MLP neurons of a small language model. Each row is named by its layer, matrix (gate and up: input weights; down: output weights) and neuron, and shows model dimensions 48-303. Each number is 128 + 32 x the weight over its row's rms, rounded and kept within 0 to 255. Numbers have three digits each. A neuron's up and down rows have the sign that makes its largest values positive.
After each neuron's rows, "fires before" lists the tokens most often just after its 100 highest values on Wikipedia text that the model never trained on; "fires on" lists the tokens most often at its 100 highest values on Wikipedia text that the model never trained on.

L4.gate260:155197130108122188089175147207147152120121097094123103156114139094117129101104135149125130116128133076152127147157151142108110114090163170129088160094112137080108169165129094094099163104156100160091179129125159115092102200072130154105166148131125133170131165180129113084144072149102157138139136180110172111120110083075099071097169100175085101135113079128077109074116134131163111060120057148135161146105162086199124126173120142165131099119195149107098113091120149165131088149119167155177134103096063189085152086158099123125126173167122131102143129159140130067094163173146129158206095117185128122103138141173132098133171127159091136103123186068063109172084136143067124155146092150146106145166145113085098169113107153135144122156122063128137110125158058152176120142158104
L4.up260:099099133099080123148141133124156099101049099121110129173101159129131162082116149123099149135125159141072167187068154124117068125091172137150069119124091113132145094130105072096096149144135137135160165077102157113095115102215080130159152126155120156151189130153118176129110123132055137147126133122151103131042156097146105134110144099154087115143120107130147180120057151098153109159122151124158139128125140144113115151138062115082143099128157119100129103091167181094134037132106160073083140125098123097194186128080102125147157196131189068145127208108144172173089140149126163123171120187135202193125147139125118164143157114088085103156179142109140142140127039180153127152112168039150113157107141131162124169108157118086164127119130185110145174126145130154138139115158092
L4.down260:164165104207031150107107113176046128148136098138096143191146151175135098124137154149095141068138099127189162150051113117111140086144114109100142130089126083125134160112163131092117130156180160094075068184179079080103091122102129191097128132097142162132184154079100098109072103142109150137162160116109059106202088133122126116147099154065094170081159174187150161119102143055070121125145129141127107110117169058109130141110158132182103078084164133137116127157089091161114133114115115131178118137109069112135197159116109115145157119150099116057106074155104133104115158181149122142122125107113127088136106187086180105118128161114128123117157109099091151105175115139111152152128150139112133089139132129166117146141086148123146139160128109105073100133141110106144134186110113
fires before: "=", "-", "P", "A", "\n", "W"
fires on: "\n", " O"

L4.gate924:121172097135169124103113158159105126121161161115181116183143088045147155181094183135150087154142172155197131154140152109155116153176155138194121132128086127126132131121117112149169083104110109160086089158159179175115143159058137123184097108128112164131161145053182105131161156161137152099145137155139146083138133115056102104125112157079139114124060092102155078094115183137174075053160133144103177124176143117138115134136095111176099139173098132089173188103092157103181076062169127123128149141049105126174133109155121066148094175107118042169160163179098123062128148132112142106084148130062131106090124162138134096149159101121106147167142193106126141098111163141097132132137095128133127090117125105115143130156099096088164180108113101152148129194138155157112138111128107
L4.up924:154135115114093123036145100127167190214119071138161043152129173186145143108143096105112134148138098076169057156105109134157103156102126058128103124141108116148107085125153126133122156094080176143123144138146114168166136105112075134176110066134168094110159147188078130106100133113096137112122098111148186144129100107102043101115111113117102114100113104100107149168188130085119148074141105157123129104167151114158128154158156106110111077091085132186126084094084105103150162122159132100137134080138138159186148145125161175121163091152134130107163150168147105097130105176139109122126146124151126117125100059091173116136095097117177089114085161111148174133128100119129173090145152079137172097129148189142084067135121172054105123165117096157138129137140169104079087144107074
L4.down924:079066087061112090135145135112116111157125149087117132143192159136126130154123172098186138155156139091202082073125118180105158088110103107141172120094114145093120125108112157147139063096152175157138102085074167055117087086156156171204168114115190155169114093136142171132147091168135087205186105068148210119161128146107155137124089124098145152136122078078179078068112089106157087133059111137168183182152166119142044144090179113165089129138103149190130101146115115110152128087081096105163107127117140149163103106108120179087105097127103118157211183184101154149114137140128113114101137191129079203080156096139106084117180143112126087091116128127136145125138140160123113128161142115126109145133112124094175160147087107133131155113086101167084070128143149128155149128141069
fires before: "ed", " the", "ment", "ing"
fires on: " to", "ish", "d", "b"

L4.gate618:126115111170101109072095106184127124115139167078136148106152142136142085136129101166111230116162178116144197133163190072127155158143104165107116115156090152197130128119064169119145085117095114089140165135117134105148089074117093162190120058110150138144107161156119115108131160115113121039180142144091134150117114093170083118120115141139126104110192128113108194100155173110113197174212190123141100165100089190151130116095129135109091151129138104116112109128105039111101132134093139137147150157106125129145187140112089119085107149075186151153144153118181090099093092099133151150147152166124053151124106129143139162182072125061135118135162126077110094135154149162120132078104170099134142143124139107093122079098122028146146158097143134085202078091128095147096138143080104
L4.up618:128133155138187173130171210040083102138074100138123151120179088190129140060054117092137097153172125122117109166178155122095116142128138118159068116149185105096126107113069170110150123104119121122118163115157115121157098112132075160134151129164067130118099129167118103146206143157112113166138121094157106088114108116087129123145148108108161120167144102147044057123085149173086117157199108122165125118177097119125133144135131141088115108168079125137078183145127106158093091115135177120180107142127146157132102086135194132107106141157119147119215088140099095168120104150097125131076153060120134131103123137059208120170116103090119194110112151150124137152156145181150132146141160160135074125103104060065095088095136115158181101105152157159080175166110186174129114110171139
L4.down618:149185109074108155102164097160066170149141101184170119182111139127202090170134176132167170078084069137153059139106117171152124116112103143149162181114136162098172146116140137191132115146130104169146192131190095114098154090049096131089093153152123134079158154116127139142101136117125150140119095142137156163086104138099125065145131101148140137111086161115151184147129200113155160119138125146156102096154125134144133127155079169140135207107111141091138124069146183106116114142133070128127143067086091139079141105174103113110162108066129133127137187139135171070126148144151122134160132133094045155165081127124117106120131144129144078141125116077105103086144154098126117164117071111148120134127131044172096103144116105127163160143111080135125112046133100144159175103155159
fires before: "==", "In", "A", "H", "The", "==="
fires on: "\n"

L5.gate103:123110125090175099109132153107142180114138128119169104141077108089061140154124099091158153139066161125146087134092086131120183170096157143118114158168157164102172094148080156120132133169119066115121096076148142143180144227125170151118128165060156154167136165133143117125167114077170098150132090103135106141161080121137121136172128136154129071050101168067167131137147150123129167102106127182107152158131109105124095128093084129096169150125173112108160172187145083120134059168178153100133137171141109185162143074177160121087122193141153068108124091138160085110135116140127127112089119139154136102087181131138174123156145063071157174096165118158100132142069117123159209096155143155143128094123187159119102117047112115148134125163080123130177105168129133108136143074109116
L5.up103:126121156082057160118105158110099129120125152115101099115133158124121184106083136090157154109102192099124125117130125143185129146095140143106100127151126119064144095082144120124107079144129086063101145124070123095084086176132132131134096163115102094092142183170099125066125138108139136129091104171134155158148102131114132191106137099112157144160146192134090123092074143158078135169095091113105095057210140097084118167179144155114161140084093098080160086119109130101080162154139140105132139120150145138189220111118146144149183138179141116144162190160139104168082132081164110145141144089178075083123207160155116182114177127184119111100101117135154109190093144113123132083161155184135125163161150091159140183094103144159111125119128153154094167119157121117174103120153121
L5.down103:148108154114111129157139090133071148124164128087144147140138145160076177059176171176119158173141124099173118068161163155124108168064146107117179136039102125145157119066125138099138107084151132140096092092120087124096072109188113116165154104138138154147126176139170134112131139153154124165122094097136163082151130154127057120167063121165145145154149083167121181106115047107098068170110140040122129136195109147118100150145094160176185120098163109111132159176131163130116180127085154141177131123125115085127100156122156069127081082139138113132092151163122159145164147153172099089101142143108182123077221151129118139101089145099115144113192141070084138148140154157152075149110140134143144106109112165141124123113101167156131107135146165093147125122092175138061079108151139
fires before: "ct", "bu", "ction", " 19", "ver"
fires on: "tra", " from", "tri", "tro", "tin", "ne"

L2.gate190:123151086127118139139100162158097127174145228149114128174075131162158100151163107154098123096155174078137144088151204076105119102110123154119155168160094137154125113146135143168166108110172118129134105124056167148140128093117098102099103061115136124112151134080116112200125130131156194122089106134065115086119164169103152179135134107095175159210113101111142138146140150115163109147178199122061161151076192135161114078086100090156131132142093109123128151163130078105054072082105116155103122205117087111168148103132091125075102083096108119141084097182112127106113130077092144176128157133137143115083201153090099138154078092134112143122119182100152130124122112188154180153161120174136113138094146112129076113132131152125144187127109156169195064090141075126098079145101163
L2.up190:115177126124131126134126143121144168165108123142098135156113195130104148101094120125189098091152222157153113168088160069219130104185143141125091106091113042161141117203125084141137144158157103135129104103096117143179120096124101101103103142064167074118147121144139150122107133081185170116156099195150182164095149150124114131166175039107095103115147154140088083128166142116127175077154102182064140130086149124144066152141166139088115118086102095148160089084141096132126129170101087155117099103137088120133135095090130079135161115155073099121110154086142117141129164143144161143141110102127118077138113134100123200099155143131129113080175208070117096096150128125132178073171131108145079080133103083140132096116189162089184082097161101111168159107072095107175140104130127
L2.down190:116098096080043129097109136120096122177154165094148133121165169083084081141106081134110115180112142126108085051123078104138101167125089157198124157152090084109130134137121129128146127150062138120162129178118176144125167242161130093223179134134108117181187169115089185119151126103151076133087149141199138152102190100088122106149065120151139144138126044138104141139100176091132115137132124134150096189160129076149076154120179108163097143130120150196154113204118182133121110117139124084118151088087154173138118198175118099141120081192158187140137098147120123108172153141103132122135092103127229090142121078128152104121117090073101100114076100152101106132126106170098129163118117139113201118165132116126107122125105124083137155088130136122115124061124171104099115184115130
fires before: "ing", " life", "ment", "ed", "es", "be"
fires on: "ly", "am", "mit", "av", "a", "v"

L2.gate608:097130162186147139110132107057102076092123119137146105135136082122147106178078127110134106110088113169133089168157127083150098101168136127073141153125140133077107161084135117112096131160136184080092139166142140086159164154059123161137179133135082138160090135131151166144114090125183198147118104178125090126122119144132141090198141152162099173088096074115105116155175139163142119065088141066163104146156075068098146131148074114155170097096075144182085148135132180121145167114154152117180140117160136090049185115130107106130174105128104129205089134138138116157142102126157185154163163141097121126139148140129182139141082147136126135129089187080136087145129138177133146074146127140080135055094156072108117107146141177137172170082083121129104108156160101059140151122147175
L2.up608:118144113089134116073113149163167129107150063137151147143061119102062114073097139117159126164165083117151188135066127130113135070067161146176147085125157164107119149128106119186151130114153152121109184112155165128126102170038130116149142158111136145167161095110149119072086141114183148116169150154129151116155135148117159173110188162144101145175120122145187180157108145167088140196152133081147186139124103092113128164162116140146099090068081162106148171161113142145113189165150094110147091091163111097109099104152153122128100146065113106114090154153145116101121145110083109173099096117087125119124177199114148129116133164148153128151101174196116144135128067148064115122219117143152144146130113134150144118152153114144059134130068067136176109082119093129059151119079115
L2.down608:120079111199131161134098112103135134146095129122120106099052150150138166112151149090132147087072186119104121113169187139087131145131124175172136173089069106107110152177127116131107147169178195129140113174099068076196125147132142145087156122152150095136116117126211118122147132130156092082168149109143115097147203128166171164130109126123079138118119126144118159158132104124146121152136110200123084157137093100128153194129155139120199119059158067168093136140156133130182141141093098135123076114162118106078088179200087133089117210070161125131135090152145094146106085156111077080123194105130169120088151108117123101161149137095156116102151036103131151047150124192124118134179132208165169142125105091114143137100131109076151086125125089087139137199112140098083158113120101
fires before: "\n", "The", "In", "-", "D"
fires on: "\n", "ard"

L4.gate674:132144155169167199154145079110093115162143134130174155168115155131105083117126163104108125118178170157105121168106161007167144118151157135180129121077083168134121104105122107143153107141151125156080163083098109094084129183126117142168095104171141076172064081129144153161107147121125127159131120114142140190097139122128132074160117114190050117070176121113125107088131104134111132111125161122122120137151174167133108144111109100073091121151104100062165156146123166110098169101080165035111119144105200109086077134140131094104109139180138108115185152128118152134163092153127221153148149124073104128152129114155078121137135162103146092103145105168143139118148138073140237096140156135187132141099150078059065119144074101097108098116087138135162149120138154169065132098195158
L4.up674:073117116151188137093113115116144119154099087090191136145163210098087143111155141118123172109112131064125124090141182110088122145143115121136074142128122137099081157090113105128096085095158117105202148176098142141150142152128126154152107107115108118157179131144147140112156177115127145146201110107156146124113069130145116126150155116165092177100091153133116105135142141130160131076096107133102139130145124123090098091131164113156156108069135118110184156135097146109160044142138071199142087085150107153112160175104057156111096130159093100081153100067185164138139088148132089112114122140129094086134127057097127100197119147116157140137183105074184149104130131153110153126095113122057148058206130104180105111067181131131096151103103164153141085146153130129117107159182106
L4.down674:120150149118183109132143099151093158153096188137133185152105172107150168174142126110091141117162171128132105115118166129143149172130134100110180139104118178117144150140100116155126132111165100137082107107105123073150172117089064164116091081089196000112125131118128130185164112088153164115142150146169183169121144149141182124168165119134126102103136072090082070155130111182158142105146144125093168092137091066133135184136158146131067179062068127107114106062083174074178146078113096118102108095082146102092107149140128179098074128126146081148159156113111149117133084158157137167201170110095159113088184129182104120132175139130127105116156165083141188115161129157095156144157151094144132104086169108113074076093116166101118185109055165150130181112156149120127113158183193
fires before: "==", "H", "A", "B", "In", "American"
fires on: "\n"

L2.gate1012:086115178133151169102162161113133068157150127127126123138070151152126142099110130138095198106191110124141198106090097123081159099117136070175103138141153126103123174143099151121147072154123109176125170165183170078156106126183125137131177065088193083187138135168139100077066085081093153165110130112087111134130121115149075162179143137094069150096131135138096198103182120158108141104090123121193193105204144093090174139163064132095103116117126179134142116157104168138141147117140092111163184112154122135108123171171153116151146168145122130173149141168089129099160126123095168099086081157076113131168135148133144124114095145096143138117171104106162121116081085096153113084155122140148173100123107152138135177112162183157150125120121124098120127144148095160081153152147141
L2.up1012:100162166176100073159098082138154150136080149044146112131115092121153165158104111134148128154119153136175139097113147125146208078116129116094095168158158120098139163056124149154179073149143163116135155086189165083159071092160155130101096132146186095079101080148167091159160123112098122159160109158136113142134075151167135115168120059134102095147119078128150142117145138169103089145183081141111125128078123136173096191102063188129178121095144155115123105179091084125112134135106098091141131150150119150107150079105183120166093190092157115103109131141142124110087137091162132146128130118173102129117061099113173094192130028173131130114086105094095107130165139166085160107138200137121111106152134145113151118140153104091154116109142169130085104145080090085161100095120141
L2.down1012:191150087122171118111178132067125138138092140079144163102132125099126136149105176136129170143171145127057145080097116026093136137083100134098124151124124116117132146142161095083093160101139124147150110073158141169125116119136139185155149197088135156192169123133109106144102102137100188084122181165126159215099119112118171182125098137161099091080101106133131131118162152140095147115085090083143106101138121121185106116086148134152062093185103210115145169040086165156139143117159167146181111118119153139182148142090147104154165122132137164054075091050146118136150083143148125143139118107209152169088180203130095130166133120106110147121089139118094096127085148118140201174097124164174183169119096129148140143146136153075138138072135131132109146137110045118122144177091150
fires before: "-", "\n", "|", "p"
fires on: "\n", "ud", "il"

L4.gate139:122181096118130126058160137093141095133134165143150105115130080105131103109153188108145182174119157153192202136111176072150117090116129106122183158142148157171192153101098167149082098121093169085085154091115124131089185096160128132156114129130107098133098119145123151144140081116089149119115091132097122125128152083151095073166132164127139072109146129099099103079110142085191164101131151146126118120131141136109096126130149106132190154134129153085112118063080082090131112112173078126156146099127137116142102122203133110166086148167172146170182137145136144086106144154099152077174145120032045097124105059073138066173131155117066168079120126081107148129165164208178199071131136111149147123100135071175093112104089115141155151161159088088139096132110098077084152139126166
L4.up139:142193143132094173077188090051105095164141188139161128103168123102128095124151177119117163113129120178158159131135143092163103153101104123125171141132151168111162182109106176146112122158129128130070142128113161124083169093111141155132100129118123077095091099127128140099113107122124113201089113136125118147134144068173088056132139157133184109143131161123061146094082191115116146096142135174132117104148135151128137147100112157143170129131129131092118098082077111073144138107123099146149116055146174128115068132179146127129068173187148113179142156149123165079120148164158205097110129115106099111120131107103194066193160097084087190065103108076119191153167139171143163079110129143152122129082132072181132133118068097134169180099111092065106134122112156103079131099144127
L4.down139:127240101121143179101174129131126143141137132166128113119119133127140037139135199109100134143121133151158133117132133102142122109125104158131173153124100129130181138074117134184120134153126142120108159144112133114060167000100140129128126123126133147147123121117127121081148109126131153143115123154137127114157142095128147096163146124127139141123193130138147098104130127106139135108123128133127118120140129121125119137109136142127148160127129110119117134000096132094114105120151097153119127083133133136139117131176122145126057151160171134183137139144130140118116120112135127124141164134095110099122117147112128066190149130051106150029114133091124100134132150154110134085113136137151121133116137081146126164119127132122126142131157116114128106148134126114110118091138140
fires before: "==", "The", "===", "A", "In", "H"
fires on: "\n"

L4.gate114:096181130164107123152158087165159115114116105186087147175140179146153137111083215090095141147140094145140126132077213136124125144142075098184133113071116046142188090108094117118170137109169131127147139113105101095141065151099141164123104148156168176118090061105185094128107139115050162133115128146127133144102173170157097162122133166163138156195100151104095123149150152120109189114127193086108120082176141115138136103127161157111176108120143090097091145163104093121051134064123156109089141117116186103106153130196097150133090124126132131115169152158114188130132140171208158149163138110109110155145148116141128090113145112139133166113090119102110142105133160146149195126179178154123108152139087108176099152148149118145110131136113074163116121086127090145160091131115125
L4.up114:195107144124132149108080118087127099151083094124117149122202120158120163131058135164148122171146131105156130119142131118142093211142122084150102110100179059118160105136127180102116079100121079165201159152140071171105169116167088143107109144100105062156150167126145193095148082157121096067061136169057155094111125153141149181174106059190115145115111110203137153120168061115118147159073156099191125124120154105148099125105128152116141145148097126127120133118144142137093147133146174079146158136156208099111125076214159176109063108120079098137115151075111141109160089107155125158123142106106062150171109212110167124154083140130117150128077099076118162165176107154148137102156125173118152121221146136110058170055118117155130145130104083131165124122151126126134120154085121
L4.down114:145141083216109109158092049076116112156067144146160121125127137122141076143165133111091148121184090146161106107135171159112129155127068160157127171096113116143111124116149134124158169162133163077130108108132120123109041049139136130129096157187130072122136171217106112064088104103116150168103156107106135149123121128089139116109169135094191145086098158119155176122100136126131179087152135126183112102136149136112110148107153197050111185178160111145147171005141119117116097082074080131121128067136134103118131152140127167197173132116127137112069167099139150116098128159092142160142107111192166130112173125187142108127173147136081135071137158109136132170135128134141152064112103116114098171148122070140112119166081158111160122106094156149153140108101103121114125152140183
fires before: "==", "H", "===", "The", "In", "S"
fires on: "\n", "es", "s"

L2.gate554:063199147094112114127118135117196177116111123194153090089128140120126068144150092107160128108080121079132132132133130143160100108083107117126169146116093170044119119131108121139102152128157138133148120132123146148144113133076131094102148091093123110128162127096158106134106085103160112132116073176085113077151158125130174122130124125128188077134157129132080197173083084083109139136177134184160143130097114151133114080190158165106140016107099178121112107170194119079132171080093122113129103122087144169133100137099131134116142127110145181099132135168178115114127164173095156126152142132157214090110146106120203117074190145099115127149140147137124135097096141152135158093094170103074141090092116109081128061103151143086103079153141078142138132138124104118101160146162062
L2.up554:157067138130107156131087097156161107081153147098116174129125135082069134163118152114154128123173103114124114175129148120122101102134114099160160128163074145123066118169130139099094114128123098144121126181092148149096092090037138130106107165114179089127086146084155116140166098136128141182095151138077154150117125123161046078085177089125127053142128146125110113121132103066126159139162107152171073187148126177126129132129177123161109067157110144118117127147101084111121111154055149158105059125186125137084144146170200186109054127130128187115148048157097137116149074153098124130136122121128189125119141160156092102104196079181139125105123074133138189155154144126085102166184132076078135182172120159164108116137121174119065097134137076144183117156147087125124092129162142
L2.down554:116060096131149145143079097107098094153152151121148144141122134175114123208120102140154123092135140119179152174108074140144098107104061119098176168151170152157149096114151098094192075127141177147143108148103070153142119117092181141163080044119127130115097080160138150153113152164188100178174118131113101156128145132133156167155122111175094081146199187129114162123102116083117166120120103132114103184056069099119190158139194134193132177147103152088083104134077126102071060098056088154133148227142088145131128123147070152102120075099120140152085191093117166127114096117154097072102118180125133153144043158152087145115111129152090113101076140180094172119162062182121159149088123092129058074162135125095133175083144135147108101112104075170165128128206062104097124140184136
fires before: "ing", " of", "ed", "ion", "e", "s"
fires on: " creat", " part", " lead", " base", " character"

L5.gate907:145108139107151125127135140136049123100136161097102078148144107113092118160058171122126108055104141149141155118186162157094108116120145122149099104142185096127168149098178077117205091178129104096147093114142161165151086155075088087110116172126146062121137120124155124101183095127142136135143160114126193048173170186160165185114105118098096204129148138115124121167144100149101138107122137112150122127141150127113123122236119134126154164156064116122096108217104129093096114105198051145080140121085108125097099144104161139118136109099140138144148100138094078063136092109094162104097087087164119163070175163134083129145185118191111105127117118118127216138102133093181107159181151124154168132060123064165093144137095087142110115096100118127152122164123082142061110118125052
L5.up907:141133173096217109137116122092185115134162178102136136150128170127112146124124103088122135169066110078122108152091102117122139180102162128151106148112158088110116184119158068155106161130146148134125139105138159098138101139164156079082144177109171093154094139112147121091116125083128141110095092143163139159149059117159086120188184113200143115055134148101158111186075143141118098124163141098113179111114098107148139175177159128107121156128126160151177099099091137088114071098180107096163175149081144085139129118131148109112137144177114165094085136114141139126144105152121064131154098132153077183145170113157095178139113097179154158159147156154146094081137121105109162185138152122141134086112152177159118116107134113117126070125155101111117141154125110090121103096071133
L5.down907:168115112166186145126103112080147118119118110112109207132158149138117137106147106140172146062116085144111069152128141118138103195179134091090127142079134133202163123071148165137140118121104133136150111138091159169164082241176063127136125132114144120140106140149105148129146063134114136163141153105101093096146092117142135118119174152093084127120137130133097105153105110152096122106122124114105123112174165185180100055113101151082208153108135085177112130111130184138176120132136114170130111114107175143143177166118096092157095159148135147082163050181202124093172122113152107082113181139178160160134170100139141179145111181076158094070115109112147097113115154074116061094126127074114093131103131123130109073154127160158117137152085186095106131088137123115152130068106086
fires before: "\n"
fires on: "==", " =", "===", " =="

L4.gate59:106199121167160158099183149090129079135176139129198118117129127080154068092096192083182133106111122099158133105152091117159170150152108105093204148100130171125130113092097128153098123162113096119078126084131111099090129083081166099116072147148111104143079155148140104106127100133124159145084089151115176125155134061141120082115147111216154103109128149137057118083116142110143126115128132134087131134178135107130159199146164163126172155116105142120137092077101133067101134105179093117128112090190123149121127128200145111161095149167129105183140150119120160073179162130122146138145115125103135085099152139061133069172184120100070130045086134055133113083169171129160148109111117169151189183140106060140096129148090108145086133127152131067089136148115127097041109079130125
L4.up59:142166098130092163100187127093162101179139142173124085103162170082147104089139181130164193155119137158154181161139105086158123157116169124133120156149143162123149154108080154128131160142153153099065133111101127137075160105087190098158121135116135121093070166135155120109124094125149150149114067153140137148150166114149087094112106177108157097102194145118106161111119167083107105102141113124161126160149128168150159156147119127118154139061185124106138078090094114093168131103166089130152133071144181142130100141174120171130083174136162053177192180156164126100135157105133190059126126101123087113159128116105149094159175151063090162082078121113122141159158136159169151105090136131171134190096127075176127122087067035134117137108115092082095143108098071083075105133098147
L4.down59:104243107116140146102164140148130122123143108136144119103123142111127039092129220089136138120104136134127137162117121085146127151130118152121185124139145140122183156109112140195149120163133138143079159130121134116070163000103181142108137140151127130145103131140141125060147123155146138133110130183118124134129144125145105095134147163118151126123190143128145141094142137111132134098123145139120114153137145148120121141156140127133123171100140145109161126000104119140126136105118108138139122105145120145132120120177128132127070143169149122182146120175130119118126171139139143124099151111126096114119140122112130091201116129078117149027088130072139126144142102127144128072131138141118114137105144067140120143126118137121149130131169148113104144125117120129106107132136132
fires before: "\n", "The", "In", "-", "A"
fires on: "\n"

L4.gate551:092116092146078162143167099154172141127142165129136126162141143197113135122091176137123148099143192153117143150070129146125086111115133114066119144156130158092096078100110151099101143124179136139124091171125114163117076156120152139172103200130168064126141107141102174181131167127164108125097075099108135107117159113054167137172153100077200138097098110114081122157123106080149072096115161163113146186152179154188136197149115127135127141101153118102139161128130186104116185138186135124142111184187124180138123166167109101083083111109088105140144123158120130132101166060113118089183084099081176066063191069132094148140132133135115199068120117140127102185144164140135141120129096148109161122117130100138088154142049154117157083101144128091189168101157210135092088181115201
L4.up551:129069188158107107087155139186162107250172092176111074098186122109157195152144108186128101145091138122090107135116178095108135139091162141150109138168074145089108138133117060083115190096129149141116127172131124121122056136071144129127111139077160160166143083139127204169126095207084133180070134104094095122137174127097122074124129134085098091135137158086153111185088119118126129092179107105114148124113148186114090168115128125067170152110149140142097117123152174138120114169143139185147111132096129154126139141138151103155090134131155154122115142147120151119089162105087122110125119117181152124104160095183116120088123161139164126102169063135178091138147110172197126101087065117112104135117120142170106095121147094112123096126134082096158154129135082159130131147146135
L4.down551:085132040140123110124092173162112112112117141111141145151101115195104120162145109169119127112203160134137155176102134128154169077142108074192096122088146129115123159127120199143140127138114119134102086150163138135080108112122149083203110096102113156170151082082171129124108121134157068117136152093095149126100064115105139154122135109153097150141123104188138138120191163116091134086180165107135148053101142106114111169085156176137168149093156125127118120118084139155154175145134071110138158119111088144181138117161117162162077121134157121090113169166122161134106187121123061163142126097147107116102098087138145151134141094159007177121139106159170170115166100136089097165107125132214102114068204137124083117186114148095113143113130083147142083080127063156091137099167126
fires before: "ic", " of", "y", "ist", "s", "ner"
fires on: " part", "ut"

L4.gate454:094128152137181116125098202116189082156146087151115063130103146143119152152113118150165108131118143075141111103117130098089129149049148154162075172093118084091081092120185106145128168121125084130079133160131145133108124160086106137115148149143198132141150191137132072080136127133079097168135173161080166093157143090176112134143109102166057139079130177099135174116194118129116102160086090172127127135148115184113119188169176107157117121111138114166125093179133156123131088122161071152129116081160138129088078135104102214171114128164111115169142111150176135109131058108103122087162148135109079134080145049150088080087120091162136099074111145081142163151169115173145135139101111147152227132129126127083074126089123149100079102152110136085170110136168144114087157097154090
L4.up454:159106180157134168154159127119145094085125104188188173126099145076134187134134120130139162050135168111121091113130143123126100152114211188144165136158195108059090135173125089127088124137142105122142122120142159146113125149105112122102092177159143098074114141128141092130149105101194151182131116085160177186145147077143171146123130137176131104122098108089097111197100140120104156159104143132079168183158100155037187153132147188147125136146088116076131070095115134057054089121161078153180110043122133125095096124113151117131124103096099123100106144116170075133111119173176123095136121068116129092154119139116058126098145138091112102129172082142166140133139086116123107123093225140104098144148150171138103098096143095069141138135090131110176139123118113135080181084144138
L4.down454:152109140134123156151132075175143122104114058150128127123171165165131039106117070108153138072120199155161075149108144098105161191113118135192158143100112181102145097113189168171116129157149109169140143092119138088089130160109141114131162150140141072079104158145216158188122142192073065109157131148134161140139169085128080145195134145184123161131119107172118160141180179152190101125107110167115112132147064100092104161136070134109116167117138107155088097154126095110151108105121134143110092103136108124104161103137136172111122136141125113138157170196153144157147086116139081030118199165076171092158135144150143155105174134118167098140122089110160140075136146131167135112091176105160089087110160109121101098198150158142113134095128120122160127143131116136120185102093088
fires before: "\n"
fires on: "==", " ==", "==="

L2.gate223:123171154136146156138047105092146101098199134073139082179125109123177106135121094174105151197107160158189164138147170092155155110158163103165191163144125101087128190141156109114183135131130085110112154134090142119175119121083155123096152082077143093172127161108107088132133177162109108153081103169082168166110166134161118062138185152122088117138140135115136082122161172164144117125097097141137095128152077100120169167072145140129159069143174137138075129121109112130180064122106109084155112140114102193143079140144167102187170115114107083187073086135103112132199110138119146155081165128082131084146137151162165145121151136162135069147151174132187095182133149145112113142142123180098060149138166088147117160110059112128143125092127145125097102126169072114162083180104104
L2.up223:104091117204144117117116144152130099105119116135100117125155106102172192138120144140096086087173168181200108072138089126110119105166143148118112160123120095124125126161153075124131116140143168143152125128161225080204101134143121140114101134106162140165183071130123096128137121089129044096141159123161072168072134102164104125174124166172136166167091164103129134177147136125075123145101129082144143149129172095089160139134148125173094096116113145104096124153132182117103120067168066114136165174141169115133149098100123182114135133127069137091152157116168127176106132142105145106115105168117096154086110114190149152072134094122153114137128149129103162131087086195133127090233156147160130130147091138119175127073095080102100121134106065131137139116151117167050106071147085
L2.down223:107109136124118181156144118119154140155121118118127196148094191139108160126080180098113142126137196120081092088145181131095099156132117203102131134171110178170134109124162122101141111146099171133077139137130174098111124164153169122080173156091176112141171174095127115101142077140122114126177148125165193126120220121141157146143114093111153151123179131194118141101196129101130106148155086141145121151111094191128140099146156079170123107124164162102131104072118090100146167132066079104097114122123150148122135133097105179108195155082178148166169104143108134145126105084135161146098167113115172123141155146090127174100163104099085114054163078122133135125135122143151077231079086131168193135159117130148117146182120138091092164102086129101147140122131126086080061190132135
fires before: "\n", "-", "The", "In"
fires on: "\n", "ist", ":"